{"n_layer": 12, "d_model": 896, "n_head": 7, "n_kv_head": 7, "head_dim": 128, "d_mlp": 2368, "vocab_size": 8192, "activation": "swiglu", "norm": "rmsnorm", "norm_place": "pre", "norm_eps": 1e-06, "positions": "rope", "rope_base": 10000.0, "rope_fraction": 1.0, "qk_norm": false, "attn_scale": 0.0884, "bias": "none", "tie_embeddings": false, "parallel_block": false, "init": "trunc", "init_std_qkv": 0.0215, "init_std_o": 0.0, "init_std_up": 0.0215, "init_std_down": 0.0, "init_mimetic": 0.5, "optimizer": "muon_variant", "lr": 0.00938, "lr_mult_o": 2.0, "beta1": 0.95, "lr_head": 0.00198, "warmup_steps": 200, "schedule": "wsd", "decay_fraction": 0.66, "decay_shape": "linear", "final_lr_fraction": 0.1, "batch_tokens": 131072, "seq_len": 384, "doc_mask": true, "train_tokens": 900600000, "steps": 6872, "dataset": "wikipedia_en"}
MLP neurons of a small language model. Each row is named by its layer, matrix (down: output weights) and neuron, and shows model dimensions 400-527. Each number is 500 + 50 x the weight over its row's rms, rounded and kept within 0 to 999. Numbers have three digits each. A neuron's up and down rows have the sign that makes its largest values positive.
Before each neuron's rows, "fires before" lists the tokens most often just after its 100 highest values on Wikipedia text that the model never trained on. A number after a token or word is its count.

fires before: "=" 63, " to" 13
L9.down33:536513499469553463540563439484433521505533599510560454490362548571477497530476445499438529447434475431524551519463442516454459461495621466427546472480548472495404572495546481505515491516587509581445418603504500504498420510465417467460560458386440555538537493513496517445520573455500554444506486478421500545533469398507526548596528506539421518519526524499466498501446561453494541504475

fires before: " (" 48, ")" 47
L9.down429:498596583551421558412543503575417491502408482554544505510554518534498433500603503520516553511422469456501505524500503564427431499490478510439549619581564519421540469545511529585505603551437468444600559519467531533466474422535449419535470509467504443511577495510575651460614478526479362589462468600533579523549564539480584496541525473488625509490522480508546443440508456534486468498481

fires before: " of" 33, " to" 13, " in" 9, " by" 8, " on" 7
L9.down1754:496389434533490488526572437503468555522445522508514490464448467487456575477497480484539526492431471470477450543501490516454393539662624557492630473445551550546609555567580508435505535544550462556424465520530474520533526534494556523597438537537520430418525533560442449420533459442441525437514410482498468520545497552511394439543391500509535528419453514604523502557580477509521481503632

fires before: "\n" 58, "\n\n" 42
L7.down1688:435506576491527554514595537448585642469495501489539465469501466532443576430455511590491558513488571461431515482548443456538505474376492421460504417482485406488531517434479556513484555516484366402516526421571533482480519577599526473327556447513530472414592538509517487499514511494510541440569468506496515512489515474426477607456527429527502535513557545524497473385511523572475420436525

fires before: "." 31, "," 29, " |" 11, "\n" 6, ";" 4
L7.down135:552501519366463530505535538468508423518435477501455521503518473504482436515505547504587498439515434467498594486584505496524459480446535501542412528490537407470463489484493470527473486541470531538440550517566598546563420597551535560472467515507509515528501495450618522606538454443473515439415519453487551467397534503462502485481515494465479489482524503594505513471507497564443471544502

fires before: ":" 56, "s" 22, " |" 11
L9.down169:503561499528374544473512540432498473461447528509632513567538379430474535484479398553588478552543508481480559590486483482458561541502533538488463460476541502529625554562524485450562561415458526474488508440539460492477488550429618579399458461505480434513452469475479498447484497459460550463501423525472428457482476435459566499615443496468450543457491473502517483564475538529487437512538

fires before: "1" 29, "0" 24, "2" 13, "ti" 4
L9.down1454:548461451439428530589484520514434475596526463520511579523534554493517491422559467545501456482440527528462354558526614468520486504551457471506520517540453426497489416445503467520453498493557455486397517469559528494463568539514429449494485461431520490487542543472553490451506536531516523455545550516561520558525449563497428459477550571577448484420505511553569569418572440449520541465412

fires before: " of" 78
L9.down1811:542447441488502479488460510505463457502492556474465490458516375469444489556476551573522521554525529488514444550485497510430467529562577474465560557478524441563529558513441623496472544399565527535470530471509548455590529511481538475447575540531475547549511474479501500526467528528486490517551480487534503411547558506486485427509431451456409600598585448569504476456566523557569487450529

fires before: " a" 27, " the" 14, " an" 13, " one" 4
L9.down194:484474418498492472528498493503575478523560528439484494565467488493485433450482418515421510523508572533510587529431429430479517517525465385488495518384372560518524476418438529501511453503493539451484470560473386547458469507506442494437575494465503431543456569518544569416522473505500544566588453440520486410497400491520522490481526599469416571529519536585542532405500438543488465517553

fires before: "s" 67
L9.down54:423484590511482437439452515417554468491505628465525404550534479609399451456453604458433492570520475504498441579504496499530528631508456523442491469461575517540535427431509536382551503462574531567526546483537584524476501498529438397548512523454396430479476450472517515413517476530493507508601501529464480522535473551524515576568496628515480518480592405510444486508459560486436599503486

fires before: "8" 17, "0" 13, "4" 11, "2" 10, "7" 10, "6" 9
L9.down2214:552508472417423508504498542494504508515536416440543510503506421510477492503541563481510461460445522473572429602453561490547400484564587401556489623541519490521491579493446467499598517482514453540464481451516580479513460503546550494467562563583428524515500435499467403452527505443519599503612558566459569572541432576541504440470489445579478485485427519461570501558453527407493594551538

fires before: " |" 24, " (" 15, ")" 5, "." 4, "1" 4, "+" 4
L7.down1278:466528536548529492574461530579590591481471492592516442517430450542557471633505540529512473490460513549521541557435494413493490478521510468435494465639444499574582523458563493517581506516474424454488486443451469552489473513491528498552481476477497617497542453395598508455530467465560521476544544515534581465538508507530506471550512456496524415479536583445437493486507565525475415517514

fires before: "," 37, " of" 16, "s" 5, " from" 5
L7.down2255:636459330409459561491536543546529475527523423474483510533485501505513527525527498495522551496447608519458492504531453480508514433517528503421448568511575571552453530550400545486530366390529509519524461571494521511513482494536481474450551468547530478530490534467532504529463574499517520486479527546509534524432527495500334467603384509569435502490284483475535484548484540551530462473516

fires before: "\n" 52, "\n\n" 38, "=" 6
L7.down1197:477528504463464521544534507546486542473486484478502460576549489446533512539484520546520527488538577494520454544431453566475529429504519463485496543505583552507516548459485422493448480493522453521445520527537501501478433514501467514496502430504504527572466544556438443523490456491511546445439488506467524477467483505492566442464491520457547636613498521372522437417507531435492545472440

fires before: "s" 31, ":" 13, "ther" 4, "1" 4, "2" 4
L7.down1661:493540488557522492477412495495522522534420574539475515506498554483488526452454509606510446539518577551568519521575523503552551542375492516509503433464536537465426564513445465500542558506498463507568453522555522512471475479648507562505525500596516473478425509548546496527509519528431543517529521473458541459520464557534455589541523494490577539575418550489590509400495567471583566485459

fires before: "s" 65
L7.down1790:529483624446477542508447508525485502448375522542427577561501558445522616554496517511479521516446385459410507539415472407532554571557541559509482542480462501471606483436501493515467506571493469496513584463543510551484526513548506493580587481512495550470470502537446518506513408563518377481516504506435511514532474530556570533499385529485485416540528547531502446503509457510457444438539

fires before: "\n\n" 47, "00" 8, "\n" 6
L9.down1690:509517524477545611434468437491455495539471488506490619460481494522476511514556431564477486495548480444486556453411520536600437486459398552527377533508440501525545513501498432474498559465536411558430579499450486547552452481461553443389505477470488468563514495548614489506465469508471492534493427513525529469464417440515549577484535420548493578511535449468454559482510447602420499399526

fires before: "," 73, " of" 4, "." 4
L9.down879:480514481487474526490545499478481518515522557479462472464464390483437536517491525411489543560498488396449531530494535517445511535519501527523531526460534528538546540536564537457611434489454558565489468507551497456489397477450575542442514511524516392546565472645518551519446456488533553511474538469427569468547548617600475458483500528608511547476444480467485455417502455495536536459561

fires before: "\n" 58, "\n\n" 42
L7.down1168:462469498478436488494525487499590460467475515434514403473504474587455578459484497493482430539458521408507431519478467502550524529484478554495538476490488511503502545373623501525475477540531448458560509511554406514454571506513420475378448449480596419536563451425501585560486576488466489481470466529487468403428577499448510559467449505528520494494523536515516441554492502478461450435455

fires before: "|" 98
L9.down1067:529580278450463533502494563549459475517557400392564422460484565483546437414519434583500471515456542467458561531556498532567459585505581529542518591492440555534445549423510415444511483510470473605465516479568517499515492420507502531424518508436430570465589576530575464550459595435399503551482545542510488491496413446474415552504538493461497421429431479459444469479441455470466437509388

fires before: "\n" 71, "\n\n" 15, "  " 5
L9.down752:495524599537604619475498470456517508570497447456492513384481483488543505622567453565555563465518633472473474545567505544449538511595498443491486519542381533473476467505557500470505484591510560505449602535490490508546465453324523458377509483454590373440466488495479445526447462408491517442439488521545512443468516504518480501537572494605507474493542448542467464513507479436466428483481

fires before: "\n" 54, "\n\n" 46
L7.down181:446490593458480523449489505497464495557479472450608517539525459580488474471421426454488536557516519619565435557549494467580472515506476477435504481498558495488474464450421543463499534527514553460492553516522499481504480458429466501480545535477568533445518487498522507515502507512504426442449548482512551509474418514514446484581586469465392474529467445491509505564442557615502513489370

fires before: " |" 23, "-" 17, "–" 15, "'" 6, "(" 4
L9.down2232:533417554532502509546505499558461527507500460545443347462437417468402619534472503496480498490486596491503481530452620491508460456492597567526494458515565522361498493486430471541492484475487590552513389517598495459546453479507479474467539519486524496487482520480693451427453459404512510491508496527448379564532469426453494539429514501426448492452557520529501469480502588476483512505537

fires before: "\n" 45, "\n\n" 35, " a" 6
L7.down2165:472485561464420626516503583545450380519561505410540491507562464446470486564438439443505493623540534477383473443542524440459475515528494428492546496587433554424487488420433442454438500563506429519518453450604495571457527554443541471411495494538516455449492460505518515479499481424459499489440497516429536470468578492465530522558551501529529420423548491475406584452589504537435519464450

fires before: " the" 36, "ing" 7, " a" 7, "ed" 4
L7.down1103:502433555598549493577600425568529460476511464583504459463488473476599528450393461507493497425558563475576495585440465478515557569418544527528426478465495568550435489520535467509553482496473497485502483605482512542499462519477499497535596534505485483499525547553463510464454556625583536492561554550464514453506540516535470578473413487563362492383427543503483476473461487501440389539495

fires before: "\n" 20, " |" 18, "\n\n" 11, " (" 11, "." 7, "," 5
L7.down984:526564621490523492428485484484530506540552556585539550477535481481572504453450427523470504421463488488450516485492514474427530486510500487449519501556517439499518468465524518455473491554457519477469516511413510485487489547481478489521429560455491551480422457532484487482545553507457510408488500496500531506529540553457525539572626608504447498514551475512488443468428553484489501527496

fires before: "\n" 54, "  " 8, "\n\n" 5, "|" 4
L7.down1356:500532418577502530505502422445507487547534500544506630465466532575530438559414431551454600615480471481438505427437491460538591533431487606589494544486463515441534519471492484531477464495503464487362459508497488436545413397548482564508492505447506557487495570443513412528526439509545517432580620517487582466483463612496587450483495539463460462477554498491550486465478535555455510472487

fires before: "|" 36, "\n" 15, ")" 9, " |" 8
L7.down1001:506543385462495554427495493458479537448504549491549547546509491480535498476414535532514495539535486516461463512481498500563489511558423615485561486488523543460566560474520460571444473494479511591512452537485508537463471463521485525455514554558474464524439592479476511527571435478497566509460466473478553546521555584445501491463488536449404495526521594500488522543547552425482449480507

fires before: "s" 70, " first" 5
L7.down235:566416600493442497569471484527551567532560512497483611450574491487536448433611509518519504477519461448426525470528527520535541493490478536671426409556428407554559396500537395540445444493469480481481471543458485525556628524504544501579507332450552504484544415449478462660502512521345420546459563462503525549469499502470558449568539507541595469526491529511469473550556526520504531542423

fires before: "s" 63, "ali" 5, "=" 4
L7.down739:433519498477455447533502509434447495464480534515474460528488470464554561451387522501465551508506470502482468516535441538513585509497435539457537582495481406470428510431555542514485507369460470535446509546506537452505434502409490549383471436538499489532575532513510496488379609378511507517565518478495561466519599549555502509539681443482502483596514524445470505487466515513460564582461

fires before: "|" 70, "-" 7
L9.down2094:492461474488554538526502635461421533468464570457446583541496504547575384423517476524476529597529459393533426459591541498448454497480527452515503477595512429518581500474484517532500487511500574530442418403521499507514524530527418413573498561559555413488453467457598496537460505405494520575460506518472494510470379488416489545459590508457486425499427591520469453424548442481474425474495

fires before: "\n" 59, "\n\n" 38
L7.down1481:527610628520462537476426574488434443517604487521456525475411504549559532530518505483473545469476500559516478474411488507506534339430480423435426497580505563401522546577453400547482481562578467495388449522458471513449415475502503424555485559593604495449474475470618463472521490440484427546520503462472504468453429499515456492465430550435538532595529446499559542445539570570466472563637

fires before: "\n" 55, "\n\n" 45
L7.down2028:517551634396465507501480556455439540497504488457532486512458458459461531553456399518503522583442463541514567523511580517460409411549466452500484525504518531473520449479491579474516454485517440522537483493431509600578475500556539507405498518476507476567436558456562549500427468482549473467508552508524583479526455475498618526512567512565466500475490468499570572483422495556416562584492

fires before: "=" 30, " =" 13, " in" 7, " and" 4
L7.down446:538451376450531560469525483568501398441503515526575554571530449418400461516484431551575590527445485419506476420502463501558481505468485507457514523448547485503406557466439472553544468495549418524502530507486503519520430436442506436506489632543528474464533504549487517498459444413505482544495444541472466421443491499541510362528504492504530487484430482503455533509466501521474491543474

fires before: "," 26, ")" 12, " March" 6, " January" 5, " July" 4, " |" 4
L7.down496:555505406556544536531473525473419497470496484522476568579552526551575561538475496590561475426440494482446552440463531511512517503432555607461541432536464607461552523467387463510454497499507522503526385529483483413546612493477551523413455554533449447545514534461530430514533584516473430503569410459444525517604549557526421495493468561469486457554545515550457554497539578462435535537532

fires before: " of" 21, "0" 10, "6" 8, "2" 8, "1" 7, " |" 7
L9.down803:509498582439510477527481504516534400429524485437448555494534462592524554463528467513543506467565460542465488509487607497565464444551491498424503530448469562477474516465487396512434536474515514546454353552578404524499528575462546503445540517523565388521452491603499454562475408516446548523539410536525597434542425481550513574446558607519511467480529597502580455508497506506472571480478

fires before: " of" 45, "s" 9, " and" 4
L7.down1785:555587512459522510534559580481556425502481524501506418471443501546405448486481542482547513446413415525425578532513504571472496501468481594531542451523490542466528584584460576471487479420616369519474530428539420440522479526574484467544535498434443567439538475542502521501432440479523489497527531459503517591456557490541530406466528542525479510428486467547537484498540605501454509525413

fires before: "s" 63, "'" 4
L7.down1507:457468486489496452532566608476421440527558446430410462509560535445443482483559468505505520534469488486506510530434529526458538522486517647429430557533580495492460439456482538508440504512484453490528543521419467437511567529482529506494535494440500516559496450515500445400461515491567528563443520480510418539517511420493567419476510508498453514372511512541432479508492498585574450452558